MLP neurons of a small language model. Each row is named by its layer, matrix (gate and up: input weights) and neuron, and shows model dimensions 64-191. Each number is 128 + 32 x the weight over its row's rms, rounded and kept within 0 to 255. A neuron's up and down rows have the sign that makes its largest values positive.
After each neuron's rows, "fires in" lists the words (lower case) most often at its 100 highest values on Wikipedia text that the model never trained on.

L5.gate535 [ 85 119 103 125 124 117 137 101 136 120 176  95 157 144 141 148 137 103 128 123 130 121  62 136 140 111  77 130 154  77 186 122 191 165 120 176 111  86 141 187  92 127  54 147 140 128 113 103  99 131  28 168 138  94  86 158 118  59 167 128 106 105 161 101 191 107 160  61 172 124 133  32 159 133  78 127 109 173 128 143 119 117 150 100 114 168 167  87 129 171 115 167 138 150 129 115 141 151 124  78 190 101 176 160 116 123 137 133 117  74  87  77 102 114 121 182 156  99 123 149 115 186 171 123 168 116  65 141]
L5.up535 [116 118 165 100 103 147 141  74 156 116 185 156 119 124 131  95 131 126 111 128 116 104 148 163  96 157 121 161 199  89 162 156  94 124  87  69 140 137 145 110 182 174 197 110 137 131  90 128 134 116  91 137 183 116 210  84 183 168 108 141 152 171 184 138 168 143 107  78 115 140 129 116 121 168 152 125 141 138 179  63 121  85 141  93 149 173 166 115 123 180 155 175 141 112 150  67 168 121 145  66 132 116  98 148  53 121 156 108 162  66 169 131 123 143 131 190 114 145  93  98 141 190 173 129 155  89 127 153]
fires in: "the", "of", "first"

L3.gate826 [170 121 133 110 166 146 111 183 118  16 134 165  89 115  98  87 162 119 164 102 126  78 139 200  64 166 164 151 165  54 155 163  98 116 165 179  73 154 152 137  74 122  76 150 128  87 137 122 202 138 137 123 173 103 106 126 182  66 124 107 173 136 166 144 116 143 114 104 131 208  98 130 117 178 112 172 146 150 132 121 120 101 152 122 179  99  95 167 133 123 193 138 164 120 198 124  63 101  66 133 171  96 134 128 142 132 140 134 134 117 101  92 172 162 162 114 148 101 104 159 157 109  99 118 116 113 198 173]
L3.up826 [162 170  87 168 138 112 148 140 128 101 146  74 148 100  97 103 102 100 193 184 130 144 129 154 158 137 109 142 145  57 115 114 152 161 141 170 133 103 213 111 139 161 114 166 119 183 148 134  91 121 104 126 115 144 104 100  69  61 110 153 137 123 152 131  98  88  88 124 163 203 149 126 108 126  69 170  82 150 153 102  70 154 144 152 103 152 146 130 126 113 147 126 149  66 149 103  54 113 111 112  98 130 160 160 144  60 148  96 197  97  84 118 146 186 148 209  84 151 144 161 123  90  97  99 108 110 147 147]
fires in: "more", "female", "most", "less", "danger", "ismail"

L5.gate723 [118 134 107 184 130  95 152 151 197  89 196 128 138 137 137  95 160 129 118 125 186  85 148 153 135  94 153 140 140 144 132 133 223  79 114  51 125 110 110 133 123  95 152 110 114 139 148  96 124 175 123 117 107 155 168 126 169 126 155 134 177 140 132 119 115 177 174 173 119 134  97 120 162 109 172 182 123  97 160 107 139 116  95 111 174  84  68 143  53 123 203  80 119 161 143 103 109 169 153 124 122 129 107 121 138 159 118 137 100 103  80 108 104 127 121  93 122 121 114 119 152 117 132 140 165 107  84 173]
L5.up723 [131 189 117 122 107 140 149  92 114 140 146 102 136 177 100 107 126 123 145 104 145  90  78 139  70 127  79 103 112 138 165  89 170 107 120 137 165 104 167 115 133 135  59 126 201 167 212 109 140 105 167 109  66  99 118 133 167 126 159  54 166 183  91 145 103 162 179 125 141 151  92 134 127 163 107 107 101 122 120  96 135 233 160 140 126 158  84 205 117 135 204 123 109 176 117 117  79 142 100 109 127 156 120 150 101 109  56 161 156  87 114 182 123 117 132 130 135 136  83 128 166 124 111  89 112 131 122 126]
fires in: "of", "by"

L3.gate758 [192 177 150 148 120 147 160 121  90 113  86 167 136  64 127  77  63  48  87  68 124 150 131 140  98 141 163 120 146 119 155 107  39 118 108  97 147  90 135 125  84 107  83 134 160 131 147 164 117 168 176 150 178 178 123 130  60 130 160  94 161 101 147 135 111 153 153 166 132 166 118 147  93 112 122  93  80 132  73 167 157 161  90 155 161  59 145  86 111  69 132 142 135  90 159 165  82 145  98 184 149 156 118  99  86  82  84 143 147 150 125 121  95 103 134 116 102 115  69 130 104 155 133 169 133 163 130 175]
L3.up758 [107 137 138  97 149  95 135  89  90 176 161 196 164 154 133 136 136 109  89 113  99 178 135 110 128  99 160  91 151 149 132  64 137 137 121 174  62 135 174 103 131 142 112 148 118 131 149 186  93 129 106  79 169 102 129 117 146 132  99 106 157 119  93 112 128 119 171 144 164  64  73 112 130 152 100 117 142 187 121 144 117 131 181 145 117 125 126  60  75 154 148 128 157 124 128 119 133 119 102 132 179 175 193 194 138  99 122 132 168  55 128 160  29  93 121 181 126 176  89 121 156 148 144 160 143 140 184 144]
fires in: "on", "off", "funeral", "pistoiese"

L3.gate493 [127  99 162 141 162  75 217 118 110 102 134  67  90 111 163  56  82 112 131 104 132 160  86 152 107  78  82 103 179 177  85 135 122 149 135 117  78 126 121  61 129  93 111 144 194 107 177 185 119 133 132 138 158 191 103 162 111 117 115 142 143 156  63 164  89 113 138  78 130 192 149 114 128 124 149 115 115 112 103 120  74 117 128 164  86 109 102 193 139 156 142  80 101 112 154 108 167 130 130 127  97 125 140  99 140 137  68 141 159 111 124  93 164 120 162 140 133 122 138 162 132 194 132 140 104  75 134 191]
L3.up493 [140 163 160 136 134 104 106  99 110  76 153 129  73  85 187 189 170 148 137 109 161 147 142  87 132 111  97  58 163 142 119 132 124 168 121 125 107 157 181  75 124 148 159 142 125 160 106  68 157 136 138 116 114 130 101 148 139 177 144 148 114  99  97 150 145 115 108 111 108 114 155 124 152 195  96 151 172 120 122 108 143 109 160 120 111 104 129 239 125  95 154 131 212 107 144 137 121 149 143 103 166  64 159 122 142  57 173 196 170 110 127 183  90 101 147 133 145 108 163 138 123  72 121 105  89 191 145 154]
fires in: "where", "that", "of", "about", "when", "which"

L3.gate641 [189  88 179 122 142  98 141 173 136 173 136 128 121  79 190 135 123 150  94  82  78 198 150 126 169 104 160  94 111 128 160 141 104 176 130 131 124 108 133 142 214  69 153 171 132 152 152 157 130 109 125  96  99 145 155  99  98 127 128 153 140 123 109 125 136 136 178 143 100 151 140 111 106  97 136 172 101 167 142 132 118 125  93 119 106 125 128  65 125 107  96 124  78 134 213 124 139 149 158 172 195 165  91 110 110 130 147 111 175 122 197 121 126  66 130 140 135 116  84 141 162 124 115 134 155 115 102 104]
L3.up641 [128  95 117  98 144  87 127 118 155 119 153  55 119 131 143 104 134 128 111 173  95 120 134  86 143 107 205 161 171 116  96 140 145 146 122  94 104 132  70 140 153  94 127 127  55 201 175  69 180 151 130 114 135 149  71 129 143 167  86 178 118 111 147 109 175  85 149 124 154 120  91 125 172 191 195 108 117 122 153 144 151 127 109  62  96 162 146 132 142 133 111 187 120  65 179 135 110 100 131  91  88 141  82 107 147 110 157 132 158 145 164 105  50 143 129 143 162 201 137 163 153 195  83 163 139 153 169 118]
fires in: "government", "band", "court", "board", "army"

L3.gate146 [ 93 164 128 108  74 123 131 165 133 183  72 125 133 107 127 131 185 138 138 108 132  98  68  94  85 126 152 148  68  93  89 139  98 118 125 169 141 102 155 128 150 117 159 130 169 175 174 140 157 102 171 148 122  75 109 112 182 117 168 112 116 110 119 157 124 110 106 160  84 109 104 122 168 128 127 135 113  67 102  96 161 141 189  59 166 150 160 157 195  99 119  44 100 128  65 148  75 181 123 113 165 129 132  87 146 187 109 102 151 110 187 176 134 130 103 116  58  98 124  81 142 184 204 151 112 111 113 172]
L3.up146 [116 162 127 176 143 134 147 141 105 146 139 133 115  85 104 169 116 118 124 119 113  84 161 156  87 122 109 176 138 134 178 129  91 117 123 161 163 138 100 105  78  55 156  97 169 184  90 148 198  60 131 126 109 123  79 172 185 107 133 147 139 121  94 146 174 173  86 131 120 154  78 113 110 161 144  97 177 135 148 107  78 141  99 153 113 134 168 135 109 139 142 151 169 140 146 165  83 118 123  79  94 129  75 106 136 124  83 170 190 158 111 128  68  99 119  94 138  82 138 218 147 147 109 121 109 141 126 118]
fires in: "of"

L3.gate521 [ 61 157 155 137 145 127 132  91  84 134 129 170 134 138 145 165  75  90 111  87 120 112 174 209 165  85 178 171 112 129 104 144  70 109 156 103 111 125 141 105  50  63 130 114 106 130 147  48  96  77 146  88 142  86 133 118 169 165 120  89 181 255 113 119 139  91  90 101 134 102 124 104 146 138  95 142 130 133 110 115 156 122 153 132 127 151 125 166 136 176 152 114 140  82 146  79 128  97 135 147 182  86 149 109 142 184  89  93 102 132 118 135 119 173 148 161 141 175 145 103 113 124 129 183 145 129  90 156]
L3.up521 [142 121 119  81  58 147 114 108  80 201  86 133 117 133 117 148 106 116 140 118 142 145  94 179  76 104 132 133 126  97 139 155 130 146 128  85 152 118 119  54  99 111 120 157 132 152  95 167 104 149 138  94 106 154 114 241 139 121 131 119 135  90 115 147 148  72  88 126 168 101 138 133 119 140 115  60 101 184 148  72 137 118 124 148 167 155 124 169 105 109 139 113 119 130 113 137 147 213 160 118 137  92 105  87 130 146 159  98 120 100 113 145 139  83 143 100 150 162 128 127 121 111 109 129 145 102 133 106]
fires in: "while", "after", "when", "from", "until"

L3.gate301 [ 42 193 125 144 114 106 190 133 165 134  84 136 134 132 109 134 103 132 108 153 165 126 111 127 111 109 175 127 156 136 162  76 204 142 158 151 130  86 131 137 120 135 125 130  97 125 113 124 100 135 120 149 139 200 119 100 117 144 123 165 147 138 140 124 128  72 104 125 128  65 172 103 135 131 180  74 108 149 114 153  89  40 146  95  78 178 145 143 166 129 121 147 126 143 169 112 183 166 104 121  71 142 122 104 133 149 102  83 153 164 135  87  88 165 151 165 150 207  99  70 170  96 116 108 161  95 167 104]
L3.up301 [ 95 164 112 142 106 113  98 162 178 150 116 153 150 110  86 183 152 145 127  41 127 111  59 108 164 149  82 132  97  88  92 154 151  93 158 125 155  90 134 127  61 111 116 125 149 119 150 128 158 122 150 200 110 150 143  75 153 133 151  97 132 104 122 146  97  91 140 129 156  73 178 166 153 106 193 112 109 188 103 114 121  99  87 113  49  60 143 145 113 106 147 131 176  80 128 135 194 168 105 183  82 128 159  66 140 121 119 126  81 138 106  87 143 154 112 149  81 125  90 113 101  37 121 174 110 135 132 178]
fires in: "of", "best", "in", "by"

L5.gate371 [155 126 115  83 161 125 114 189 178 159 106 139 121 130 134 122 183 115 131 135  97 128 136  94  62 135 110 139 146 146  91  89 180 136 184 150 109 128 133 183 124 128  94 107 123 138 141 115 103 150 102 168 137  84 106 129  84 109 105 105 148 150 143 146 138 123 126 113  72 158 103 106 110 166  76 126  66 137 116 105  76 120 113 157 117 147  71 142 163 178 159 178 137 113  84 127 120 127 111 114 148 102 145  43  99 155 173 145  89  86 119 161 177 174 123 126 119  92  32 149 103 157 187  88 161  42 103 150]
L5.up371 [165 121 137 107  99 105 135 101 143 142 148 101 117 190 139  78 123 122 149 121 115 110 166 153  97  94  64 120  88 162 161  98 152 129  97 179 101 131 140 154 102 102 124 121  81  70 165 121 118 162 121 140 147  96 117 115 129 114 113 190 142 141 109  73 155 108 170 135 165 154 110 111 147 171 109 157 121 161 117  70  90  67 130 150 116 134 115 152 115 109 154 180 113 132 123 106 118 133 106  96 141 148 114 101 120  67  97 153 142  62 122  98 161 163 170 140 152 151  76 117  94 133 149 100 145 146 176 155]
fires in: "more", "most", "very"

L3.gate423 [156  47  85 195 131 116 115 114 133 144 163 166 106 161 151  89  67  96 181 103 111  97 170 121 118 112 132  82  62  96 176 165 164 163 140 142  90  59 182 159 153 124 111 208 183 112 150 155 155 128 149 105 113 113 150 101 124  89 131 147 135 127 158  72 172 118 157 153 118 117 168 134 116 128 145 173 161  99 124 225  96 106 128 159 138 101 154  64 172 136 128 190  94 174 129 157 104  92 172  89 109 167 140 113  93  95 102 140  96 111 143 174 122 112 163 127  84 101  93 132 105 154 120  99 179  96 105 155]
L3.up423 [ 99 204 131 181 107 151 111 106 106 117  41 162 166  67 143  78 131 101 133 157  98 116 102 110 134 183 153 116 127 129  94  91 140  74 135 182  86  92 131 167  85  97 129 197 141  67  65 120 194  78 116  61 126 119 119 189 122 102 105 114  79 113  91 118 118 135  87 190 119 128 127 110 123 111  99 143 148 159 113 187 159  91  83  97 160  94 164 107 175  94 191 157  88 117 175 108  89 155  79  93 107 141 186 123 139 153 186 144 145 165 103 141 116 137 112 143 147  94 127  93 133 165 140  89  99 120 127 146]
fires in: "however", "addition", "example", "today", "therefore"

L3.gate490 [124 103 121 111 122 119 111 133 149 111 170 135 160  92  99 154 128 113 119 117 156 146  77 148 136  94 149 173 111 119  82  81 140 103  83 137 119 168 127  99 123 107 162 162 170 110 122  71 113 142 166 119 137 146 150 104 146 117 135  77  88 127 176 129 148 102 114 158 131 121  86 118  96 107  93 141 147 164 124 142 122 104 160 145  78 105  49 144 140  96 177 134 170 166  90 196 161 106 103 124 105 153 160 156 113  59 175  95 186 158 205 143  75 123 166 108 143 166 106 117  97  76  57 102 132 116 101 147]
L3.up490 [153 111 155   6  99 114  94 140 131 117 152  51 125  83  92 137 101 140 130 129 141 114 104 115 165  69  79  98 112 111 149  65  70 122 164 140 147 113 111 177 134 101  91 165 155 107 147 132 187  84  61 166 139 111 135  82 151 101 117  52 109 141 126 184 167 115 163 164  83 149  91 168 118  93 144 167  75 174 106 215  86 115 156 221  59  80 150 120 111 145  93 108 117 128 150 106 165 135 136 120 161 144 173 121 110  85 138 147 113 122  93 168 145 206 142 156 160  90 134 140 152 120 101 163 112 172 162 200]
fires in: "a", "an"

L3.gate819 [137 164 100 115  99 162 101 110 152  97 173 120 135 179 119 179  89 121 153 101  78 130 117 151 122 150 127 177 138  83 214 101 191 113 163 145 113 139 158 168 128  92 164  94 139 175 121 145 145 159 183 161  45  97 111 129 131 152 130 107 132 119 120 146  90 103 146 110  89 127 124  92 144 167  91  89 142 117 119 139 144 116  88  99 121 124 182 150 139 175 138 164 122 114 102 161 106 172 134 133  96  93 124  98  94  76 117 140 137  61 140 129  88 100 141 165 130 127 112 114 210 181 127 153 134 121 140  89]
L3.up819 [ 57 106 111 135  97 134  89 167 123  55  80 163 116 108 184  96 105  91 111 153 115  39 132 136 143 147 109 104 123 127 130 109 110 130 122 112  79 137 152 109 173 141 172 159 127 204 144 179 135 121 112 149 107 151  90 154 173  84 165  81 134 119 161 150 152 101 119 155  98 162 176 139 119  87 159 138 117  88 141 145 167 107 118  96 107 135 153 167 127 140 107 117 144 109 195 132 112  88 144  75 147 102 108  99 191  77 101 112  87 130 131 146 147 127 145 150  86 147 162 104 123 150 133 105 117 111 128 153]
fires in: "for", "over", "in", "on"

L3.gate192 [126 198 159 132 114 152 142  80 110  33 125 204  92 147 133 151 120 140 138 139 223  95 142 132 139 156 142 119  69  96 113  78 183  99 106  92 127 156 182 102 118 145 166 155  96  90  98 139 103 134 162 163 128 217 123 141 176 148  64 110 159 124 121 146 146 110 154 175  27 128 182 113  87 128 124 172 119 166  87 120  69 142 163 145 109 168 131 152 115 187 126 141 151 135 129 162 124  97 115 127 115 176 136 179 140 123 100 155 115  87 187 140 109 137  94 110 111 117 124 118 148 119  71 154 158 136 163  94]
L3.up192 [ 91 158 127 115  97 124 181 113 117 109  85 139 123 151 122 107 176 127 181 122 126  92  32 189 154 180 197 147 144  98 130 106 152 175 136  77 161 142 105 142 135 135 136  87 112 190  92  68 130 133 185 101 113 141  64 149 118  56 107  88 100 151 202 150 141 102 174 135 137 145  88 126 100 153 132 124  82 183 179 129 208 105 136 137 118 150 127 137 103 141 165 173 136  99 130 147 141 119 117 100 100 173 129 106 179  87 111 150  78 110 158 126 135 143  79 136  93 162 141 199 115  81  75  95 152 158  90  91]
fires in: "for", "in"

L5.gate631 [146 156 125  82 154 183 138 139 148 108 161 143 170  83  84  97  87 152 152 197 125  74 161 108  95 102 156 146 117  78 124 103 155 111 167 111 106 160 161  66 112 113  89 160 112 123 169 116  96 170  65 134  87 141 117 101 125 140 104 133 110 153 173 177 124 172 145 168  99 111 110 153 126 134 160 141 136 131 161  71  93 149 128 146 110 134 110 138 107 127 119 106 149 167 188 150 129  49 156 131 135 179 156  72 145 122 162 178 114  85 132  99 130 137 135 126 166  70 152 121 109 151  63 190  97 153 139 118]
L5.up631 [124 171 111 134 117 134 123 126 116 116  39 112 177 150 133  58 126 143 118 169  95 198 137 176 154 100 170 121 118 100 139 175 115 163 137 126 117  86 136 147 143 137 145 146 112 197 100 120 179 119 113 131 131  94 131 175 105 146 163 168  95 108 167 173  84 147 100 143 174 199 147 112 133 147 137 134 139  86 135 121 125 166 124 180 106 142 131 151 122 136 127 145  80 156 155 165 137 164 172 133 170 137  95 102 172 161 163 191  61 131 154 136 105  56 159  92 101 139 109 136 149 116  91 105 107 137 107  64]
fires in: "with", "and", "of", "as", "in"

L5.gate770 [120 135 145 100  75 116 103  78 146  91 158 119  96 124 153 152 105 124 182 129 131 159  94  97 121  45 196 191 135 116  99 139  78  97 142 135 138  96 141 156  84 105 149 131 131 154 126 133 151 186 101 175 182 122 150 110 124 121 102 165  90 166  98 143 117 129 149  98 138 190 128 150 108 171 105 134 130 130 144 167 116 129 200  81  87  82 179 104 158  97  96 123 151 163 156 115 145 167  99  98  91  89 141 124  97 157 153  19  90 102 116 102  71 122  71 148 136 127 111 141 107 141 180 112 110 150 124 147]
L5.up770 [111 153 148 158 138 121 179 116 138 171 184  88 119  92 145 106 134  29 138 178 156 107  72 126  90  94 104 187 128 152 154 140  91 151  88 101 117 105 168 118  60 130 171 117 125 117 104  63 143 181 134 135 120 115 152 156 192 130 109 146  93 141 107 105  85 172 142 118 132 111 103  93 146 112  90 133 152 172 105  88 142 174  68  96 142 157 122  86 149 206 164 140 111 209 153  94 162 131  54  94 110 118 152 137 132 115  59 108 140  83 134 167  71 140  94 162 117 179 131 151 171 171 139 129 120 112 117 144]
fires in: "the", "s", "their"

L5.gate123 [139 147 117 189 136 142 149 164 111 146 152  95 135 155  78 125 123  51 131  98 114 133 111 161 104 156  42 136  89  89 116  80 141 186 161 115 218 113 150  95 153 106  80 156 122 137  58 122 176 168  82 188 154 153 199  94  52 136  88 149 137 123  74  92 102 150 109 113 147 123 138  88 117 175 150 136 137 111 218 158 116 140  98 130 168 151 155 130 100 149 103 135 134 160 129 122 138 119 188 195 189 169 135 141 169 123 129 125 120 116 152  85 127 130 172 145 142 108 124 142 147  88 119 127 112  65  90 175]
L5.up123 [123 130  94 141 127  92 146 145 131 112  73 135  74  94 131 122 158 121  82  93 126 113 110 125 110 174 155 137  90 125 106 102 151 116  85 168 161 140 122 141 192 115 119  96 104 169 144  89 160 106 121 135 126 151 137 103 106 154 107 108 163 132 140 159  78 126 132 152 106 162 105 108  97 123 128  77 129 203  83 146 100 139 113 122  94 150 113 118 120 183 166 184 200 116 135  54 107 124 178 141 114 208 101 139 156 100 142  98 124 118 168 150 178 111 184 139  98 141 144 156  72 185 121 117 131 180 127 212]
fires in: "over", "https", "to", "due", "around", "was"

L3.gate254 [108 122 111 107 135 158 109 140 142 148 131 147 202 123 161 147  57 164 133  83 135 100 119 119 106 125 103  99 125 131 180 160  76  84  87  41 155 125 115 131 152 136 168 174 147 158 180 164 141  95 114 146 175 101  75  76  70 139 112  88 163 100  98 167 125 131 122 141 130 162 135 125 185 160  73 100 113 172 115 134 127  98  79 156 155  68  88 157 113 117 169 117 180 144 108 145 158  90 131 147 122 195 158  75 164 169  99 114 137  95 146 110  89  92  98  81 130 119 154  96 188 156 144 157 190 131 108 156]
L3.up254 [155  45 120 101  75 212 127  90  64 127 108 118  66 191 177 112  87 182 118  93 169  90 160 136 139 108 148 100 179 117 156 125  71 124 107 125 135 105 157 124  67  87 175 155 102 116 136 202 202 107 162 136 132  97 121 130  40 100 114 110 208 109 140 150 116 100 129 144 156 107 132 147 125  82 128 205 119 132 120 132 138 195 112 104 134 145 151 111 122 123 181 155 163 153 114 158 155 205 149 119  82  96 132 107 155 136 123 151 118  98 169  81 148  94 133 143 129  69 119 125 132 158 161 124 170 110 132  76]
fires in: "on", "upon", "announcement"

L3.gate794 [ 96 113 121 115 121  84 121 160 109 117 131  80 168 122 129  92 109 100 113 111 111 149 190 118 123 123 185  76 152 137 106 144 104 156 178 119 135  96 130 144  94  92 110 155  63 127 142 144 122 125 174 110 193  85  92 128 195 156 165 114 183 204 162 155 189 176 173  73 117 116 115 114 142 113 148 106 121  56 135 160 154  70 121 160 135 133 153 151 116 123 160 115  89 120  98 126 147 129 141  79 146 131 111 238 112  91 115 149 164 135 129  95 119 133 195  89 135 156 144 120 149 132 155  87 188 141  70 132]
L3.up794 [130 142  94  79 135  94 129 106  95  80 180 172  77 119  79 111 146 111 118 116  93 176 123 107 159 104 149 141 142 104 174 118 133 145 113 149 189 133  87 160 226 162 115 107 112 164 192  81 112 119 145 115 173 154  73  96 129 107 101  27 200 123 131 147 130  97 146  87 119 138 147 128  61  84  98 104 146 100 141 128 150 156  95  59 138 110 111 152 111  69 134 197 136 176 154 113 158  98 138 126 151  88 109 104 174  91 119 176 101 151 126 134 173 129 141 113  76  63  76 155 171 128 111 143 151  75 172 154]
fires in: "an", "a", "several"

L3.gate45 [139 149 140 110 137 134 101 156 136 149 123  97 123 154 133 126 125 121  93 133 179 195 133 112 135  92 156 162  91 168  98 183 166 162 102  72  70 114 117 150 101 109 173 174 162  83 102 145 127 159 127 145 130 111  97 103 133 140 108 103 146  78  97 109 122  98 138  42 130 131 100 118 115  89 104 134  87 138 172 118  92 136  95 106 170 143 116 119 157 202 124 197 133 158 184 192 179 139  81 177 155 185  94 147  87 122 187 122 119 164 111 161 128 103 120 149 185  98 118 154 162 145 117 111  97 146 112 174]
L3.up45 [166 137  69 146  85  87 147 153 101 115 104  94  96 144 164  76  56  82 200  88 104 120  95 128 155  86 112 153  88  94 112 191 115 122 141  74  55  73  76 141 126 139 115 179 138  79 108 136 203 111 100 122 122 133  86 121 117 121 134 173 167 161 141 133 129 149 113 133 175  90 113 150 108 102 140 140 121 194 132 144  91 142 137 124  92  76  98 180 109 170  94 136 117 124 146 118 106 143 144 145 181 155 105 188 123 137 110 140  89 119 133  71  89 162 151 202 149 139 139 134 166 126  89 161 146 159 124 118]
fires in: "the", "that", "s", "entire"

L3.gate830 [146 182 158 148 132 109 150  90 145 111 120 146 164 107 166 114 130 104 109 182 141 103  47 227 160 124 158 140 136 123 137 121  28 113 126  88 149 138 143 104 114 152 197 124 153  86 146 149  95 123 136 165 138 101 130 150 136 101 127 136 150 161 154 115 191  70  78 123 123  69  94  99 152 151 143 113 133 111 106 136  91 123 124 136 111  84 113 178 101  91 133 112 150 166 174 110  60 162  21 156 150 148  98 123  82 162  46 145 140 125 132 123 143  90 118 164 119 112 175 135 103 117 165 125  92 160  67 116]
L3.up830 [156 139 149 114 107 139 112 136 152 127 198 117 114 101 121 177 102 108 115 170 113 204 128 147 154 158 182 125  87 134 102 178 104 118 240 101 150 116 167  85 189 153 154 111 103 108 125 140 127  85 114 131 169 129 145  82 140 137 112 145  86  99 134 128 205 133 114 128 150 125 131 103  86  80 123 194 103 101 129 108 134 121 141 135 144 153 161 102 131 121 197 142 110 168 121 204  80 138 103 123 149 146 112  99 136 160  90 146 155 159 118 147 109 133 121 124  85 148 152 107 207 188  79 143 129 131 112 185]
fires in: "those", "work", "been", "chart", "remain", "working"

L5.gate504 [208 119 158 101 144 106 152 114 126 154 109 136 121 128 109 102 105 121 127 138 136 106 130 150 142 159 101 124 154 134 141 134 142 205 129 147 137 156 129 114 104 166 114 137 159 151 109 148 163 128 129  94 140 118 185 203  90 142  77 101 184  94 160 159 182 221  71 144 144 159 135 167 191 156  79  88 112 115 131 146 157 145 116 204 110 139  97 133 113 151 112 139  93 122 165 132 122  63 132 142  98 146  91 149 128 202 111 142 108 101 174 159 116 131 143 157 125 102  65 164 131  47  13 152  62 129 130 163]
L5.up504 [106 173 151 133  77  88 135  83 165 139 165 134 121 137 140  93  80 101 127 107 130 153 185 183 102 143 118 133 104 133  69 183 145 133 111 136 128 107 135 119  92 112 121 147 126 194  98 134 201  96 158 110 131 145 146 211  95 156 173 102 128 126  98 129 159 161 134  72 126 139 119 123 152 102  79 100 186  91 126 194 165  99  94  94 104 131 127 149  89 155 120 140 167  98 122 144 197 122 159  96 184 138 120 137 171 162 156  60 166  90 106 112  80 132 148 153 103 136 182 107 170 126  89 101 137 115 184  79]
fires in: "over", "at", "than", "around", "above"

L3.gate366 [177  87 165 170  37  89 121 169 142 120 114 104 157  86  91 186 130 161 118 104 117 185  97 141  83 148 121 125 133  92  85 108  91 102 109  57  95 114 154 173 146  55 133 103 159  99 143 145 131 100 203 101  68  65 158 108  84 110 115 114 152 134 138 145 136  75 123 129 100 139  86 164  48 129 111 120 144 144  83 133 149 153  74 111  93  71  92  94  75 101 171 153  95  79 116 166 103  96 113 116 104 115 137 130 119  73 138 123  67 136 122 172 101 121 195 130 175 118 160 142  90 126  94  71 148 106 103 117]
L3.up366 [123 120 122  89  86 108 110 123  79 100 174  73  77 142  99  73 111 172 102 130 154 166 147 123 143 118 143  60  97 161 143 114 106 179  78 175 190 118  88 143 138 139 134 175  97 158 127 125  96 105 133  99 121 164 121  60 102 101  54 148 106 116 158 158 136 104 213 128  92 171 124  96 167  88 144 117  77 142 148 125 101 102 143 107 125 116 155 141  70 114 125 227 161 112 176 129  97 130 142  82  98 188  75 144 140 177 105  65 120 174  85 103 153 153 112 115 125 162 102  98 122 113 111 112 168 118 156 120]
fires in: "was", "is", "were"

L3.gate305 [ 63 146 146 102 107 147 157 119 150 128 129  91 161  85 137 150 139 121 151 156 147 102  69 144 176 104 133 175  69 102  89  88  92  93  94 151  84 168 124 128 104 250 154 101 158  96 135 126  99 138 144 167 153 148 123 134  94  98 139 114 100 123 117 213 129 112 146 145 159  88 101 108 136 109 149 129 142  90 143  91 131 157 139 151 116 145  96 171 165 138 181 130 155 125 170  73 155 132 112 137  84 111 148 147  98 177  95  73 159  83 154 177 141 147 112 133  87 163 176 142  89 202 110 157 112  67 125 159]
L3.up305 [126 130 148 156 120 121 113 131 130 121 136 167 161  65 104 107 151 136 128  97 148  65 149 100 112  68  70 156  99 149 150  69 179  87  81  51 139 191 142 151 126  91 137 157 129 131 115  59 121 133  80 154 167 196 169 152 112  73  80  80 111 130  31 156 160 129 132  99 139 114 117 157 158 139 117  90 131  97 131 144  78  76 161 101 172 144 131 172 113 137 129 145  65  92 107  78  86 154 134 124  81 102 185 141 219 145 101 100 133  95 171 137 122 116  91 184 112 128 116 156 169  73 126 114  99  88 158 163]
fires in: "of", "to", "in", "with", "for"

L5.gate464 [188 188 121 145 112 107  94 133 150 144  80 190 200 135 150 159 120 126 121  74  95  72 135 144 151 117 163 117 182 174 113 121 117 125 119 141 119 161 152 110  95 120 152 149 157  95 138 139  81 114 121 171 158  97 143 162  61 198 107 159 125 140  60 110 121 144 146 152 173 151 171 153  96 100 138 135 103 179  51 127 167 134 140 124 133 121  86 103 157 136  98 126 172 166 169 126  40 127 135 182 103 123 140 179 166 138  98 104 117  91  82 145 118 118 113 114 131 155 189 118 119 161 155 179 135 223  56 131]
L5.up464 [120 187  87  83  94 199 186  67 113 148  97 122 149  91 174  99 124 152 118  79 199 140 154 122 136 142 116  92 187 169 146 103 174  69 166 136 147 113 128 162 129  69 144 125  89 135 146 171 114 146 148 186 119 164 104 138  90 109 112 106 134 115 137 130 159 123 186 114 136 141 123 166 149  96 174 130 178  55  81 164 147 142 159 129 132 102 114 130 168 137 125  95 126 104 162 150 107  90 125 170 122 117 105  73 100 103 120  87  94  95 185  97  93 125 152 201 103 133 103 102 160 112 111 102 127  81  85 153]
fires in: "on", "of", "under"